Part of a small language model's weights: no biases in attention or MLP.
MLP neurons of a small language model. Each row is named by its layer, matrix (up: input weights) and neuron, and shows model dimensions 0-159. Each number is 128 + 32 x the weight over its row's rms, rounded and kept within 0 to 255. Numbers have three digits each.
After each neuron's rows, "fires on" lists the tokens most often at its 100 highest values on Wikipedia text that the model never trained on.

L4.up391:114109170086085150132107099128094066128143160142177168109074045161178139139127127190150144168143085145161093155173149133143099187144161143169163183140098151179152172135120142077124127157162149131103129123176126122104146075116139129128123121086077140171148090106109115047164168139156112140159111115110128126141098158129116087061152134086059127117107135153192068126093095142161145159100119166120125142180144133136101124112093086115104138145111104129099113092081195127107133143039208
fires on: "==", "um", "===", "erv", "am", "u"

L4.up634:096148161169097135080090125135103098204065115143082110114106114126152159129096162132146098118087160198143126123127114146197173125090086149127132130170099123134122175130123122103130138179173108125138094137095126070136203136194131134097146133094094135123143140144105054146117106161101046117135108137193157162171107116100081128100150039115122156213130178152118158136098144086109176115163088128133139133085116057124153088196133190100107105132108114145163151135138143126146190117126126
fires on: "b", "l", " of", "c", "th", "enn"

L5.up28:186095144110121119147198108113146160195074081124122173139044124136094109170117113102100051097082076177158160126072199155112151136138131121165179128100141124120141119080142154093146147144135161184102177127118121118132103151165136113161111175136061160111092126107059105137130073112213116136096139107140104142161081132155116121118203142142075123166149113137128128122127176079199083112149105125084117123098125139107141140153169159111135168129144126099151073138098078148088129160092104
fires on: "it", " of", "p", "ot", "d", "ated"

L5.up393:166123133162147247102120100084109112107082054069139147085109126100111059114097136125176123126152119140145156129143116080114117127093153145128176101110095119120117136137136086094143110198142119126114095140163150129123142072144183055150114086152145158160099145146112074111060146160174076111146152110167161137099155171116115098141123122188152093124110159105176133091118147068132101125127104226126159133118115140161130134156161075140161131132107121129169090136164131095044122056149139
fires on: " ", " (", " –", ":", "/"

L4.up310:142093136134083155162123050133144128164109082149178074113175154147110096169125091158143197086177115127130098135096114200129171149075104150168171146103114181092146085106130147118147156136149157182065180119114075082122125115170180133162129136114109134148053076115097098115124114136170122163118124092089121152154087143163121145083126124166116082122119162112095045154109079118188056068117110140102148127115123100141141149149130159130105140185156148122146131158071151145053104131134105
fires on: " did", "op", "it", "ot", " could", "id"

L4.up433:116081161179178186115159140175209149140122164083104123100145087091109110163066161132125089150106134189139129172150175105180149091107149101089177080150104141134150151095147169149117136141126153127111131128146074104088196080128107162086082138168107129111133102128096082115127132149141143122161155110147077165114095160166163163092141061094130148173110158150132171133130136111076111134147093141147144085139098070137112096163118163101113195047125111054183120169113113108071128100108107
fires on: "l", "b", ";", " to", "w", " Sl"

L5.up917:129084158127102184147136127175180114164089130146161125090127106116123138131042066116141146133171130125112137160116117142146174102062134171072098116191119196107104132135115090084112179122110103131126127181138080110138103087153109085131113130138105205151142101127133086168185119158196109132172209107115151116066113135135112086089146151123103115110059166107199092123145145074127155087141142196142102127169090135119136125168108123130091113147192120101106146113117166135170096060117152
fires on: " mi", " g", " had", "m", " (", " =\n\n"

L5.up131:135114131163163173103143107081077078187162136133085139117144131182155116141060149150141120101155086113148102154137164110129153155082087162146214138135158147127148109094118078134128117124118122100154170100121130118116107176126161097105107074134152141102072179142098096167146183157155096145081223106089110174134051116103126122109112084111123126183095106081194140106139185101192159107081113134178130149108085085113092185122132152102129157133163163129135081123109133085116152172156184
fires on: "or", " Al", "1", "ol", " El"

L4.up596:083105194179195118067147118149094109115090080130129141128137118090109040127145154120090132145150133129161151079144124111170135171152139188133168073131123183102173120130174158077087129151071166107092134124115113124133125127144079041070158092120144165116124093130099080156116145151116083166141091140164103175154086174177148124111102089128155104098170085130126169150174109175159132079163102125089186155098078109086108135152137134120145139080139141100099072177132152105103186119111122
fires on: " was", " became", " served", "-", " s"

L5.up910:075159143127118175107109062122128110128143158091108127130112109166154159181102175139137162156044103170099125118133139149129155165102159129109163084063143141092165149126090122090152182114139088116157126128093106144180107149173130134188097156156059115165051156119133137200175128130106097137123144095090164150125088136113058115149151107140068103141107156164197079161136066098103067088137132206118169136108114156107074131135123136127076119114129177183145119144116154097154139114096088
fires on: " of", "m", " in", "un", " am"

L4.up479:108091169142125167108124109131137134130121095131110151124105113090182145134086125139148130178118109138170141138086145153181155109146118126063116108126074148161177114151146039124126150071105153152119105161112098162132187096118112109070093117156100214141182089162092093088201128157165145142177192132128097201115131170108154151107097080080078134138130121113169125113128156134079146141147081169171147122177107114093056119123141158134035127113129105121112118133108137069162108091077087
fires on: " (", " f", "m", " [", " was"

L5.up19:116162120091126124155105127081087098161168096159124185141153136166123083134130096223152149132128099127095183131111182164110077237123140153152108168124116080134119127094172077128155121184143151131112101071116115078162101140120127156128156168102165135137102137107059106183154095110137128093092119119091112180150125141151098124138119152118120108155124098138140157159110110124122082167143124156138125128043102106099166095140163206082153127112104120094052064088134188123180112142132185
fires on: " of", ":", " that", " take", " a", " in"

L4.up125:143142133111110123112148127167147147146141117138137108169159076071143168101073166136133136130142150078131164122142140040114116168131166161155111200099140176139169117102099186134142167130066154183076124055134085122116145125149122114080096150081159149109106164074117112097125137110124147119174135115072105158134116145151115075147113092121155096164149090133131044105163108124161133093146121191093135128151087101141133089218107113075127115078132180152167074081055131185106150144151151
fires on: "–", "re", "on", "over", "it", "op"

L4.up366:129170120142132159098113100120189114161119115122072125149171177158130133075097132196144138135071123095136132130082176130081141190079160160093120172112133205143142133149129121076185167134102161164072175080118111129147127106144127107073123119155112119163091122119121121148184123137118125136110147143072153093096186116181115100123152077102084131115083125083180047133093109139156132138097135166122150113078148088157077120120097091152134097103118137105185102143226060136154085150155144
fires on: "re", " name", "it", "ir", " sim"

L4.up191:114108134127117172133083138094188090126153152129154177146117125140133130145157128177142081149114089099175089113140193108125055172069148114159145151088140155121150148121118192104078109134125125141166187113204145118142140167110149126110124107109130074193115029122133132106117162137152133117108127167076087112139089106206126057084133148108121104150071125078104124157162124131112126138130156162138087134142121085205129170190081142133159112106131164071108124089171131056140092114090153
fires on: "e", " Se", " not", "3", " Sur", "1"

L5.up259:113099155138080136131190122163097172075155155169140165125076137134111065170140094148100118093143094117104152111144145133136098165058074147175174136128128182134104137116166075076120111161154196178124180085175149106122104100155139092145145111118135158185094066181093081138135048148156106137100162142101152155143135127118099078145157141118060058171117061188149142112152121103169117104128148173115110114109130142131166098135151100095142107112074153134089162137085114139078114131167171
fires on: "'s", " influ", " take", " ev", ".", " a"

L4.up286:108071128089160147129102163095102137132130160099133145143147131081141168144125122078124133196151096159118087068156135083134139101105157110102130070135079134175102165127144067136112139114096187140069110159193153135141196136172145148102102133171124123109124163148146140084111153142168113062137145092172145141138173198101148104134080162130089149138168215137137115094113115106129108116122071141136162126144112078181128192121154098127126202126086076142140081073138049098089115118080114
fires on: " ", " as", "m", "es", "n", "/"

L4.up645:146132146167122103072131150167106166169096109110078119107118145098135064146092135103123160161102126124139173161104110088127149068092122231084149136077117127092195083126145121142151168164083164134179152095092158145137085097081116098137160155143158085130137137156135084165150163144125166125101080090153117178097133146113147123080095046116131095192141147110179100122123098179125168086120148108164162111102076106146083101157163163123095111091155199165112098106122120078191160124121127
fires on: "und", "ul", " (", "at", "ot", "n"

L5.up204:099071102175145160121111095048166074185134090178081178184131113136114143101149119132130136125093073115125189123125133134186071127087117204126162115173080141132135110114176069174120086082114101120150110128155104125151130107107194106137111121109166178099085192135076083135136102104142105143133171111136167150091125117137121103080112171136110155129110058109184134151162145122125148149078181145143122204150148068118088105132149151180101170096129122074139103158137144168154159112122148
fires on: ":", "=", " E", "ation", "ual"

L4.up227:123180149140150122104114154120137132157089085125153103099172105097143110118095149182136135129071167140126153112138131128144115161114161146143150177127102159100193125082187110118126168192118130119094147023056102130059154105132178103163137073141159149169147172114103085084117125142155130111123125130113168118098158195151125128070139115128096140183089077062104103134160093110155129114085166170124165120091095146176100104148126136114178118066144141179133112090113124182085072059084137
fires on: " ", "on", "n", "ot", "it"

L4.up517:137157139157100127097126128171165106083158151064105050080124083093157152071095070216137124127076130187067133141103170135133120209150133143116128133148120140112144123078140163097073097147142106142132162110135125097146134140092186142095124185134144107140098120157128133115112081148152167127089170129173125147140142131134124094065137096131147116113094115081167070145141123178136146134103162142085164120126160173122110171122131073137095108117177184186128082111144125099187045114116199
fires on: " expl", " this", " name", ")", " it", "ir"

L4.up367:129094115132105202148103090128170131128072132177067098097162134095134120140113082139137120114203126122129159085096127122119088116071145159172200122157088177110132158131098145075102157128129160126135115170140091090195140140134106052110131131118085169151127100093134062116142125171210056133134149106140125124162070184169128139121106120153113139141128115157164086143129101101130117096095164159166165124148084133164137127156156087133150184120140162138162025158100167105070080143139129
fires on: " (", "or", " in", " for", " were"

L4.up398:170101108168088110116127065112102070188101163190116119177148110144151121112109124159130140158146143105136126089060129142150127118126181164105148118181071155136086122124152112120090129095122137155122132135133143105154103166147123090143134117115109090135129111121023131151139129175212089133173150098083206116127113169137101159153166128096057136150116060142145114161147090158156063168132158146153134112109123112138073218169126155150098105078151085048151115110146172086138103146106140
fires on: ":", "up", "k", "ity"

L5.up572:104090142087107137149110073130130085153130127099087118169128137145113158166075143097100169146131128159143136115078071131069110106121160162176189101119160102146080085110125144140095123120099126092152135154128080153172084148175160109113130143142141132174120125152096150152109192135174000137153203106151132168098116154146117143099137135123096149126176146183124122189105083123140108120213171124094143118119117152145084209140147176129067115119160109104097132205104141107129114118095110
fires on: " of", "sh", "l", "w", "m", "um"

L5.up618:093161102152154149038080141148116130161142095101157123134103135119130172119091141090110145117087117138150160171122111107139092116128118148117103072121114115164141149134212112111181133111149163124096144109098161085152107121098141126068168091138161177110073079147087205096146142136155132168158113112192181157083154150117103121133179174077090150157170140057112130143135147172142116190125095151036115137141120044127109124125126147095132121143097173115179131040085137163097126113154121
fires on: " |", ":", " form", "um"

L4.up409:066155100133153134137142046169139099102120111083094129117138187114108053137078134119122105147146152123129140096045095157177109096143096211144163090081159144112164109124142143109108135153163158144122091048132163105131135106188141063080091095154176151143140133154101162132113134146172087164123162119124152143078088149139123106094130105117173111122135130160109113189145166158140174131148197129131159130127152080119105080175175168109109108036133120166121089138121089072127162095150121
fires on: " The", "m", "ist", "sh", "w", "l"

L4.up254:162088137111156123118178134157104090124122120173132116115145097054113056128114129107144157127143154128106125083185099115088097104153160124077177122151110116067127084122133107085155171126080159130164161153109099141180179114128148056079204165116165155157103100134110123143141145175160110134149120071129144184118084176169089176159124115197119116123133128106115137129155065174149163103107116130151143143128055099202077139130093131138101099142080134135147007153130152122119117103117122
fires on: "is", "n", "l", "r", " ("

L4.up516:127113106138160211133075092122109110103174169109129069127092119156043126098102099129120088126178110134108100144132139061149143171055200140110188144124111130125134086132125125108124154074133105164113131143089106084101202157158180175139159133134084142111142201109133093157112093115153155116156184120109160126104175132134144127179143137163132010148156102099127127078133132144135133137111119166161130124109104155153140121153154107198152161138139115032172117102155110125138089094138127
fires on: " ", " January", " December", " October", " February"

L5.up815:143173073207149100138116125116119122168147115174085115142110140172070034146081132172120135117160135125144142103118159145117108162163076113120122166083117163155154142045168158096129140195164162175112141052109119071117136119150155097160132227125105054143084119128074066110193145147096177120109110140157149108134119123182113112098130081151139136189177126148143116152107127140135074104092134187097116102124141126146125125124151095104150148112161186083132133135104106136152092123111121
fires on: ",", " This", " which", " that", " would"

L4.up777:138088145128134182122087045157212114161125123129105197131176098138128089135119098100171114102089110096111142114140167126132134152149086123094160151090090162159137103143155132091118141152105110134103095146105041148111130102133156109112076051110110074160069145127134140087146130143182115158163159082124175150116123108144124101143196128174132106182161159144149162096116056139113060150102175201132123118143122173135128109138134121143143201130152121110188101098088090109078102186160102
fires on: "D", "/", "K", "T", "G", "ST"

L4.up713:143101110139070196145141060134095105163166146096160083163086121127111113142103112145144154120147105116107110112125145137162189165066131142145178168171118118144140084149105129077173137087119157155073186146177182072072176160122142146176128157151077104140096104106036106152131124105189095073129143076091154138126107081154112151116090143190086123158074122126166112120127172145125140138087115137162117117140123102197165149146168100123143142171144169076129104158098192083134093143136121
fires on: " ", "1", "8"

L4.up913:060110130090104171120087131131138082152116055064131152145158129149139181128085064100160163098156117126144112137122081145149117141148141174157171138123140143132127134150186137132117116145108136102049080141110068109144120078195140120049132100090067108115160136131174119104144124160192115137196119074125154184146167138140105184095145147084119113107113116151119121147134136086200097092097093193122149164126113114104118112161115177138095156123106083140153132129081083192046111108135131
fires on: "S", "um", "T", "em", "ST", " in"